config.toml
hidden_size = 320
head_dim = 64
parallel_block = false
init_std_up = 0.0343
init_std_down = 0.0
optimizer = "muon_variant"
schedule = "wsd"
MLP neurons of a small language model. Each row is named by its layer, matrix (down: output weights) and neuron, and shows model dimensions 208-303. Each number is 200 + 20 x the weight over its row's rms, rounded and kept within 0 to 999. A neuron's up and down rows have the sign that makes its largest values positive.
A block is one neuron, or neurons of one layer that tend to fire together. Before each block is what it responds to, as a language model described it from the Wikipedia text at the highest values.

Responds to: Quantity and restriction modifiers
L6.down28,221,206,213,175,173,212,189,212,169,240,192,239,199,191,176,200,199,213,185,212,201,170,222,170,187,194,188,205,217,143,218,159,230,198,197,205,202,219,201,189,208,198,225,226,209,203,187,156,195,190,186,208,178,172,213,198,184,193,210,178,183,176,201,173,190,217,178,234,156,196,249,206,216,218,197,234,235,194,235,176,220,193,209,222,184,232,204,164,223,201,212,221,191,206,187,199
L6.down326,199,210,229,213,191,179,219,199,227,215,199,196,178,170,168,198,180,198,192,197,180,169,189,225,156,216,219,153,211,187,226,225,176,212,193,208,200,186,207,215,193,234,208,191,183,223,218,186,195,192,222,199,217,205,183,220,212,213,193,203,206,222,201,242,208,209,188,199,200,185,148,202,213,191,232,206,197,190,185,188,204,214,188,216,211,190,201,201,213,205,202,234,171,195,192,186
L6.down627,197,207,210,211,218,205,217,170,214,190,167,193,250,222,179,244,195,200,220,177,205,197,240,195,204,184,194,213,213,216,223,163,201,190,209,259,179,232,197,204,186,234,217,192,182,222,217,190,224,197,201,192,153,183,225,212,231,170,207,180,212,183,192,169,201,174,174,208,195,216,217,207,223,203,212,181,171,193,187,217,195,177,195,205,198,256,209,218,207,191,213,203,218,206,219,187
L6.down730,202,228,209,191,203,234,216,192,204,215,168,225,189,207,220,229,196,188,202,205,199,204,230,182,226,183,213,219,168,197,218,200,206,210,215,184,163,217,222,236,226,214,176,198,224,189,201,223,210,207,184,221,164,188,220,197,202,235,171,185,180,247,225,195,206,193,181,210,211,245,178,232,150,220,189,214,195,201,190,201,211,208,201,171,228,235,169,205,184,209,176,209,178,195,178,175

Responds to: Mid-number separators
L13.down722,206,242,215,220,185,184,214,201,205,222,209,172,183,180,167,213,188,207,206,188,197,195,207,182,211,222,208,203,184,201,208,165,209,185,232,210,217,174,208,206,215,211,199,186,222,178,159,211,175,204,205,209,190,178,187,204,239,179,242,238,208,189,178,191,208,185,186,212,211,211,185,204,179,161,221,204,169,243,194,199,235,206,189,182,189,233,215,209,200,184,180,205,216,183,196,181

Responds to: Word-final abstract suffixes
L4.down105,186,183,199,216,192,197,191,186,203,181,170,165,195,202,208,192,234,198,187,176,186,194,199,193,196,193,211,204,182,201,163,187,193,242,223,206,197,172,200,211,182,198,227,188,199,194,188,191,201,184,227,196,188,229,214,194,187,193,210,180,211,225,210,199,196,189,212,149,200,213,186,215,202,195,228,190,190,189,185,215,266,183,198,212,206,186,198,224,233,180,200,258,224,176,182,201
L4.down188,180,215,154,250,231,223,180,201,207,184,183,188,207,190,178,201,159,177,199,208,191,204,207,193,210,195,213,197,204,213,194,189,204,199,228,204,186,207,247,184,211,184,213,187,236,184,208,227,212,197,198,202,183,223,188,187,196,187,186,187,209,203,204,186,198,256,184,192,172,191,182,179,208,208,219,180,233,215,184,203,189,203,183,166,193,224,170,207,212,199,218,185,194,202,210,176
L4.down371,190,220,192,222,244,165,172,194,213,202,240,168,210,201,190,216,222,197,192,199,207,185,177,192,227,186,198,197,205,191,212,179,203,180,249,184,194,197,189,213,204,208,234,218,177,194,192,181,209,187,235,144,162,201,223,205,174,229,223,206,193,223,228,222,201,201,195,211,208,211,200,190,152,181,199,219,185,167,204,214,211,248,207,154,210,233,242,229,219,204,153,183,220,188,211,172
L4.down798,199,190,161,210,196,232,176,203,196,184,211,221,221,187,214,212,177,245,248,178,191,200,200,195,204,182,187,187,202,198,249,206,204,211,198,222,207,223,207,201,204,219,201,244,208,211,212,232,234,200,187,204,196,162,176,194,210,211,212,216,196,213,189,231,194,180,216,200,170,231,204,181,220,205,215,198,231,201,188,150,216,206,197,189,204,182,193,227,211,206,169,210,227,170,196,188

Responds to: Final head noun of descriptions
L6.down3,224,199,226,217,189,198,227,168,261,227,193,199,219,222,220,209,204,191,205,210,169,196,189,214,159,195,189,194,207,194,216,228,187,198,192,199,200,211,172,190,206,207,219,200,197,185,213,230,197,183,168,213,179,212,198,193,186,201,192,182,197,200,223,177,198,194,204,174,204,171,202,248,209,210,238,211,188,208,203,235,196,214,186,229,199,186,187,196,160,182,218,201,202,181,241,219
L6.down193,201,172,201,231,197,204,230,187,190,210,187,171,222,179,188,185,218,213,196,249,201,190,155,200,201,218,179,207,209,166,214,151,173,220,188,243,179,205,204,183,165,233,182,174,190,194,223,219,181,208,163,205,175,184,252,178,202,219,208,196,228,171,195,188,197,209,208,159,182,228,213,199,191,199,176,204,202,225,230,199,201,170,185,184,204,190,204,212,183,183,202,210,205,225,193,210
L6.down711,169,202,180,154,178,185,202,200,235,209,179,168,208,185,210,191,211,179,217,179,191,208,160,187,226,170,258,209,217,233,205,194,190,186,211,164,177,186,213,205,155,184,180,197,181,200,188,201,186,193,197,175,202,210,194,242,215,233,227,198,187,208,223,196,196,199,197,204,211,216,230,230,195,179,188,182,216,249,158,208,187,204,220,223,180,204,184,218,196,192,173,180,175,174,180,194
L6.down750,184,190,164,211,211,185,177,185,201,208,182,211,186,167,198,211,213,194,208,191,189,186,189,167,191,200,212,226,193,217,189,251,194,203,216,216,196,196,172,198,150,193,229,204,159,201,205,226,214,199,212,203,209,193,233,199,202,206,209,176,166,192,221,184,180,155,206,178,152,231,206,204,195,209,252,194,245,171,203,181,179,213,173,185,167,178,168,179,184,193,224,207,192,213,200,184

Responds to: Table and infobox cell values
L13.down779,197,180,219,224,183,188,192,208,202,213,180,208,186,180,196,189,187,203,155,210,207,203,217,170,203,187,183,222,181,175,225,257,216,215,220,261,196,245,158,210,209,204,216,212,220,197,208,168,231,205,217,173,222,195,185,188,189,189,186,189,199,221,223,234,192,200,222,180,225,182,210,193,182,212,208,165,227,185,199,210,197,168,217,220,173,184,205,180,195,190,178,195,192,179,203,212

Responds to: Quantity and restrictive adverbs
L4.down140,188,200,170,204,192,216,221,248,207,175,211,166,201,200,165,198,204,218,186,198,232,193,208,215,202,240,171,197,182,215,230,205,231,163,216,208,199,220,233,185,205,207,212,201,222,183,247,189,190,183,207,182,193,218,195,210,214,211,183,194,184,218,238,207,192,208,205,204,152,212,184,218,200,196,216,226,195,186,221,237,166,199,212,198,217,226,195,198,211,187,213,181,178,181,191,184
L4.down497,191,252,215,209,208,181,209,236,231,190,205,168,213,167,180,239,241,232,227,208,207,190,209,184,197,199,199,173,214,174,202,230,163,210,193,223,192,198,194,220,220,194,200,175,198,244,211,209,189,199,222,214,225,214,209,184,186,210,183,176,167,224,175,220,217,204,191,178,199,238,202,201,159,168,210,184,146,198,221,169,212,202,215,207,221,220,184,206,232,200,191,203,193,165,238,199
L4.down599,182,182,198,177,175,189,189,201,189,203,226,195,218,203,227,193,177,198,171,175,203,227,209,200,184,213,166,171,179,198,192,224,174,182,186,199,166,188,193,199,182,196,171,185,210,186,214,210,209,186,213,218,212,181,211,203,238,203,186,217,228,191,220,173,177,211,239,186,209,209,188,233,193,175,187,216,217,213,221,179,209,207,225,196,183,190,183,216,210,174,224,230,205,236,189,206
L4.down670,181,216,149,221,197,216,201,225,191,189,180,210,230,216,229,167,195,197,215,217,185,176,209,233,195,170,209,220,208,197,222,249,174,182,211,187,188,179,174,247,205,165,179,208,197,213,196,187,200,192,191,204,228,209,192,193,184,208,183,198,200,245,248,187,191,181,241,211,189,187,192,206,157,181,239,215,180,183,185,211,203,204,181,180,192,189,154,224,194,212,185,209,179,163,233,179

Responds to: Mid-name word pieces
L4.down100,192,220,203,201,168,200,181,192,224,221,197,209,174,196,231,159,208,224,176,173,200,240,215,165,210,188,199,198,188,220,171,207,211,199,206,206,230,223,208,198,205,191,201,241,202,206,197,218,214,216,197,170,230,201,190,170,237,191,172,215,193,196,195,200,209,194,222,184,178,193,195,197,192,204,204,218,148,226,207,193,208,179,211,217,197,183,209,187,220,195,209,220,195,227,197,196
L4.down112,177,178,220,198,195,227,197,174,188,222,231,176,213,210,228,207,201,199,213,170,187,198,179,185,186,169,170,198,160,232,206,198,168,208,179,213,180,204,188,196,221,202,214,203,179,225,188,271,199,211,228,225,234,219,201,206,214,192,225,202,174,195,203,209,200,169,178,189,196,191,167,193,182,180,214,226,204,227,211,165,228,198,207,190,218,222,157,204,234,169,227,208,208,170,199,180
L4.down600,202,163,195,211,179,233,211,242,188,175,231,195,216,185,185,209,179,200,202,202,197,195,231,195,220,192,180,201,194,166,199,175,198,197,207,242,233,190,220,164,203,181,197,211,178,190,197,239,194,225,225,195,207,220,197,156,187,231,199,208,182,224,207,208,221,240,215,173,173,182,192,208,174,212,253,219,216,196,226,195,216,211,188,211,194,178,183,214,212,197,204,180,201,173,221,233
L4.down709,215,209,215,201,190,215,203,187,258,186,190,178,209,179,220,219,196,211,186,155,191,213,188,165,215,168,213,177,173,178,220,180,189,194,207,162,158,226,211,208,210,233,196,205,163,199,219,188,213,200,198,230,213,185,218,178,209,196,205,180,182,191,190,188,170,166,190,227,195,200,171,193,199,220,233,167,203,224,205,213,223,165,236,188,195,190,201,202,194,186,209,201,206,166,176,180

Responds to: Game and V tokens
L4.down386,215,207,187,201,197,215,227,177,234,212,214,210,223,185,191,217,202,174,228,224,178,203,182,185,216,171,219,184,191,215,157,196,181,210,184,186,222,177,222,199,177,180,220,197,174,214,203,203,204,201,215,174,186,203,210,204,177,190,221,202,207,169,191,175,212,180,208,249,192,216,205,198,211,155,207,195,207,254,211,202,229,191,211,228,186,205,211,175,200,177,199,239,186,219,170,220
L4.down414,188,180,169,202,205,220,192,213,197,217,230,203,187,229,214,221,211,157,212,185,188,204,169,220,215,196,181,207,177,230,164,200,184,243,194,140,220,173,189,203,198,233,188,209,179,219,217,185,185,211,223,165,221,166,160,223,199,182,185,222,203,203,232,223,212,249,213,192,175,162,169,224,168,220,178,214,199,203,215,204,207,173,216,200,207,207,226,189,187,175,195,183,181,185,209,200
L4.down527,192,203,224,193,236,202,187,206,203,184,214,197,235,214,184,220,210,160,135,208,209,172,205,161,155,203,184,221,196,194,194,230,194,181,202,200,207,235,215,203,178,151,169,209,192,214,214,210,185,192,242,206,199,205,187,212,190,201,228,198,203,204,228,231,178,212,174,210,188,204,190,201,189,235,191,215,185,187,196,231,201,208,169,174,233,174,171,195,201,199,214,187,206,200,197,229
L4.down630,179,189,194,243,198,184,219,180,219,233,182,219,197,185,207,216,202,146,186,192,200,202,228,182,169,186,212,196,224,209,201,207,200,209,220,189,196,219,199,188,208,199,216,223,187,173,207,210,185,201,198,207,199,173,179,196,199,196,206,173,175,251,177,200,199,205,199,206,228,194,212,245,163,172,204,221,210,214,180,205,202,173,233,169,191,189,254,205,199,214,210,185,198,211,179,196

Responds to: Word-completing suffix pieces
L6.down101,216,205,186,246,222,207,192,194,212,182,181,190,197,211,175,182,204,227,195,199,191,174,238,177,213,188,205,187,199,183,175,195,206,184,208,185,215,204,214,218,203,162,206,174,215,187,188,204,202,210,183,201,208,198,184,200,187,201,204,183,223,244,191,191,185,193,199,202,222,192,190,217,180,150,216,212,213,185,205,209,210,226,189,151,182,195,209,192,230,183,206,234,189,226,170,219
L6.down170,224,213,193,218,201,199,201,184,190,191,148,235,186,219,159,162,194,168,176,165,197,216,193,203,194,226,206,197,198,208,198,227,197,178,227,164,190,194,184,192,202,223,203,170,225,184,200,223,177,177,164,197,183,164,196,146,178,183,243,209,211,179,223,213,213,214,207,161,192,162,221,220,227,174,227,218,204,172,207,223,206,189,205,206,209,200,198,202,185,185,231,197,213,218,199,208
L6.down443,202,171,210,229,200,162,213,182,196,197,180,220,206,192,192,199,211,172,222,212,167,211,182,144,170,210,225,234,188,205,226,212,220,174,207,191,245,224,187,187,204,194,195,191,252,200,217,192,191,201,233,195,212,187,207,188,224,204,176,221,167,173,201,220,224,235,215,151,198,177,215,209,178,192,212,197,205,199,195,174,214,217,196,161,185,195,201,213,200,247,195,219,257,209,186,203
L6.down542,214,199,186,166,198,172,208,205,216,185,218,205,232,203,155,174,217,219,230,235,204,199,184,202,176,223,228,212,197,210,198,182,212,234,191,235,210,186,182,187,194,210,184,210,199,154,200,189,181,204,210,200,218,209,199,193,192,217,200,179,205,211,199,226,195,197,207,201,213,198,185,243,176,209,157,198,213,184,191,185,192,178,179,158,202,234,218,227,194,195,152,210,215,183,180,205

Responds to: Technical systems and tools
L13.down388,187,188,223,198,186,199,169,215,187,185,166,194,193,188,188,238,181,169,203,186,195,215,165,189,225,216,191,201,212,157,206,230,209,258,203,218,190,184,204,165,200,199,207,204,195,199,231,176,152,205,180,223,217,172,207,236,178,228,219,201,195,187,175,182,200,186,211,194,202,168,212,194,220,226,195,236,236,203,173,189,215,188,232,196,185,208,190,183,216,203,211,197,189,180,209,229

Responds to: Word-completing pieces, score dashes
L4.down302,185,165,222,195,225,203,220,222,201,215,189,199,200,180,183,188,198,177,200,206,195,195,196,235,210,197,198,171,215,221,199,121,233,185,211,176,203,197,187,172,171,198,183,244,197,193,211,203,171,192,200,198,205,220,170,243,183,161,189,208,187,194,200,200,228,224,208,208,209,139,223,196,204,196,182,190,193,206,205,187,183,188,199,175,230,230,169,218,197,201,199,226,183,194,202,174
L4.down426,217,190,182,256,203,199,211,234,221,214,226,164,226,188,211,187,203,217,214,152,182,221,216,184,190,203,186,179,221,248,194,231,186,140,194,212,180,212,194,196,194,195,158,165,198,212,198,220,226,208,198,163,196,146,252,204,180,196,204,213,204,236,193,213,197,213,210,178,220,214,224,206,202,181,226,189,194,208,204,205,202,177,189,205,199,213,222,213,182,209,149,180,193,153,187,214
L4.down492,195,191,203,220,201,143,212,190,215,193,187,187,203,167,201,187,233,229,197,214,178,221,220,185,226,204,223,211,207,193,165,191,193,154,208,182,221,238,182,239,194,238,208,196,192,195,175,195,188,208,219,206,215,196,193,188,187,193,243,192,180,217,217,206,188,189,255,175,222,168,191,191,161,186,241,181,212,208,169,187,194,192,203,182,220,216,184,183,221,204,183,208,236,210,208,183
L4.down702,236,223,218,221,191,188,209,222,188,234,215,183,222,177,195,190,191,190,171,223,181,186,174,200,237,208,190,164,209,202,170,214,196,207,205,180,204,218,196,216,207,204,225,187,172,210,187,183,196,178,185,193,204,195,208,200,211,227,216,222,167,228,228,215,199,141,220,205,187,151,184,199,198,228,211,190,198,227,224,199,202,193,201,211,164,169,163,191,205,189,234,238,185,226,187,235

Responds to: Object determiners after verbs
L13.down745,231,202,214,186,218,218,218,225,206,212,204,190,243,176,167,188,189,207,228,191,185,218,219,213,198,172,186,185,199,196,170,243,229,210,194,208,202,159,208,235,203,187,195,196,220,196,217,186,165,230,181,184,203,158,184,180,213,166,245,202,198,212,177,204,223,174,201,206,193,181,209,211,201,231,249,191,192,206,224,230,178,230,228,231,165,212,185,240,202,219,218,202,203,227,181,219

Responds to: Field word in names
L13.down120,209,218,168,197,189,173,175,158,186,213,185,185,206,192,208,207,229,204,215,233,163,224,223,213,203,182,256,213,198,203,219,248,214,169,186,174,173,191,220,210,196,192,183,199,210,191,205,190,207,184,205,155,211,202,182,191,171,188,250,223,189,239,179,194,175,223,197,216,213,194,195,195,192,249,183,195,166,198,223,195,211,175,198,164,203,196,189,219,182,219,228,208,235,172,196,184

Responds to: Sports table record cells
L6.down33,183,195,191,200,225,195,203,201,205,182,201,197,205,198,175,201,218,222,182,196,170,252,200,230,194,199,182,209,227,222,213,178,167,194,220,188,177,193,221,192,202,196,159,237,190,166,186,195,165,200,220,210,223,190,216,182,211,169,253,194,214,190,224,223,190,197,189,217,207,180,187,165,231,210,165,192,229,189,211,203,203,174,152,206,265,207,176,185,246,193,188,242,206,224,174,227
L6.down204,229,222,217,170,224,204,170,199,182,217,148,197,177,162,189,188,207,199,206,213,206,203,181,223,221,199,173,191,187,210,195,154,175,216,207,224,201,195,186,195,181,229,218,206,189,171,176,223,192,212,217,176,190,241,202,189,220,217,159,163,185,172,183,172,169,200,182,200,207,212,198,193,205,195,198,190,206,184,221,211,219,218,204,208,200,217,203,210,187,204,177,178,202,176,196,237
L6.down583,199,175,184,205,205,212,192,212,197,189,175,175,226,197,201,217,225,162,212,165,222,203,139,193,180,176,192,208,216,223,181,155,187,195,202,195,210,200,173,187,182,175,175,214,139,224,194,168,220,223,191,215,191,198,189,181,211,207,205,267,198,228,198,214,228,203,195,213,194,201,201,181,192,184,192,212,187,230,198,221,207,208,182,225,196,218,208,225,223,193,192,190,206,196,177,195
L6.down686,204,216,229,230,196,204,195,193,209,186,197,183,224,202,186,218,200,188,193,205,142,213,202,222,194,212,223,161,189,215,208,155,212,193,190,218,179,228,213,205,189,192,186,225,206,207,179,174,184,225,166,152,205,181,180,223,189,177,205,191,197,178,214,192,205,222,204,185,201,194,166,204,192,151,199,185,202,231,183,246,209,214,193,189,224,196,222,202,252,206,212,180,193,185,197,191

Responds to: Abstract head nouns
L13.down640,193,162,161,144,174,197,178,219,202,199,196,198,185,200,201,163,207,189,223,211,191,209,199,160,213,170,193,209,209,207,185,249,213,197,197,221,200,171,218,211,195,217,203,226,176,196,233,192,158,193,226,178,177,196,185,230,207,192,220,182,208,168,202,207,203,194,204,182,189,224,184,208,219,211,252,188,197,195,193,193,209,199,207,182,182,203,206,209,224,187,206,196,184,238,206,201

Responds to: Score separators and table pipes
L6.down126,220,170,180,210,188,225,174,215,245,193,173,215,220,208,193,197,165,202,213,222,184,198,162,184,185,180,207,228,179,220,194,179,209,192,197,207,169,165,211,205,227,216,221,208,171,178,204,177,219,200,184,189,197,215,186,202,188,197,193,225,186,175,195,215,195,154,180,225,188,216,197,177,219,184,221,183,205,155,186,195,185,184,220,173,191,230,220,226,182,207,237,230,186,166,236,226
L6.down501,258,176,230,194,181,184,218,173,204,191,168,179,214,183,208,159,192,209,197,199,215,208,180,221,197,203,212,184,163,190,186,193,213,228,210,237,185,191,208,180,198,198,215,169,203,197,218,202,222,188,189,213,215,208,212,170,210,170,203,238,203,222,188,186,192,223,160,168,212,209,187,178,197,166,178,179,160,183,205,197,176,219,206,203,200,196,209,198,235,215,173,229,217,197,197,223
L6.down526,203,173,190,195,207,174,226,190,211,189,165,202,213,230,201,185,203,230,223,203,176,223,200,221,173,213,214,207,187,162,207,210,201,159,183,203,212,209,230,203,218,203,205,201,179,189,210,211,201,215,194,241,171,171,186,195,172,222,243,213,207,232,224,192,208,153,200,192,208,199,181,202,193,185,217,189,178,167,191,219,193,189,183,209,226,168,214,179,221,194,197,203,201,181,202,208
L6.down625,215,184,195,173,172,213,238,218,201,194,194,236,206,189,180,198,181,168,172,206,182,237,219,199,217,220,142,168,208,199,211,183,198,241,185,151,199,237,197,214,213,203,159,167,164,193,190,179,225,217,189,209,208,182,219,214,186,227,225,188,204,242,226,203,218,208,195,218,229,161,179,197,202,188,177,213,190,207,176,206,209,167,221,215,199,217,184,188,171,206,189,206,201,205,174,252

Responds to: Mid-word capital fragments
L13.down357,215,224,236,204,195,191,227,206,199,228,196,214,181,199,183,181,195,163,207,189,186,191,199,195,173,208,256,196,246,213,188,89,224,223,191,213,178,211,175,208,186,184,205,212,214,175,225,205,209,198,173,180,196,173,211,185,205,196,205,172,193,205,195,186,199,149,182,205,210,213,209,212,210,166,183,232,237,203,196,201,212,205,194,209,210,232,213,177,205,214,207,210,208,192,178,180

Responds to: Region/ethnic modifier adjectives
L4.down61,178,196,202,224,213,200,208,210,212,196,175,192,214,171,200,190,190,181,183,213,192,238,243,204,221,220,194,199,187,193,232,207,181,222,190,187,193,160,189,185,235,188,191,200,187,199,210,223,195,211,203,220,190,193,201,207,189,167,220,203,189,221,185,204,190,231,219,207,192,202,257,183,204,204,214,186,200,199,227,179,205,173,180,185,172,182,219,232,196,170,200,201,232,252,224,219
L4.down103,211,192,180,192,212,185,241,221,196,219,212,169,210,184,191,192,200,195,187,212,210,201,220,192,239,225,217,176,168,168,242,171,211,194,185,172,174,185,189,223,226,212,213,196,200,203,187,198,184,193,222,168,214,218,206,154,186,179,214,251,207,206,208,240,221,196,177,210,196,212,238,194,193,219,206,179,217,232,225,185,208,236,243,197,224,205,191,220,196,200,162,180,173,227,176,223
L4.down232,178,187,223,229,170,194,208,190,206,184,216,225,216,227,193,218,177,187,216,187,218,208,182,192,215,211,184,214,243,169,209,228,188,223,208,204,174,202,195,197,189,176,184,171,152,166,238,209,206,196,256,184,214,192,181,212,233,216,209,230,193,210,210,212,233,213,176,189,193,195,197,204,187,232,168,224,184,188,219,211,224,168,184,210,223,194,198,186,178,181,163,195,209,179,204,220
L4.down818,208,197,179,194,220,168,207,161,179,234,220,182,208,186,199,179,226,202,225,185,232,197,173,211,193,238,196,210,172,194,169,119,192,207,235,197,221,186,194,222,187,205,194,213,208,162,244,221,212,171,200,169,215,184,202,187,143,192,208,202,185,203,189,212,192,151,195,182,211,187,215,190,250,198,196,229,181,199,217,167,187,217,205,208,208,194,191,200,233,204,204,196,210,232,193,213

Responds to: Second number in scores
L4.down53,225,163,202,197,220,176,218,218,198,223,185,213,197,187,196,198,181,210,195,218,216,174,224,214,176,190,150,229,196,225,193,203,179,186,197,198,176,203,207,178,208,189,201,203,174,182,192,204,213,190,180,166,186,200,175,225,227,218,238,184,194,185,183,216,195,197,209,204,199,180,220,207,180,184,205,224,193,198,201,227,172,196,182,199,213,176,202,196,222,156,185,170,179,223,208,232
L4.down227,218,178,195,206,184,203,198,180,199,204,183,208,237,167,204,209,203,175,184,230,174,192,177,226,226,179,206,208,162,229,158,227,198,239,214,181,180,216,224,176,165,194,225,186,182,209,175,200,191,180,199,189,218,223,188,197,206,212,199,201,204,163,193,213,170,176,226,202,177,211,222,193,184,234,200,225,213,194,196,221,187,196,189,196,209,198,203,199,178,181,158,187,221,188,184,193
L4.down236,200,222,202,206,219,229,198,189,216,196,188,218,192,205,227,180,221,163,242,205,216,184,205,226,205,211,249,204,178,217,190,225,219,201,201,206,191,226,218,158,218,240,219,193,231,210,224,174,237,188,224,197,220,185,171,167,229,210,201,199,207,222,238,228,182,174,183,191,174,187,228,190,178,217,162,200,202,196,200,223,205,207,207,190,189,178,205,222,233,171,183,213,181,204,191,164
L4.down309,210,206,193,231,210,215,182,200,195,194,212,191,185,185,188,193,195,220,242,179,196,167,158,222,223,200,209,218,211,223,198,216,228,204,177,234,188,195,172,209,204,243,209,207,207,185,169,166,219,161,154,180,175,201,232,197,225,202,166,208,207,186,201,220,227,216,190,238,209,199,199,210,187,177,181,188,239,223,168,208,212,213,221,216,225,183,239,171,170,203,189,175,189,235,189,195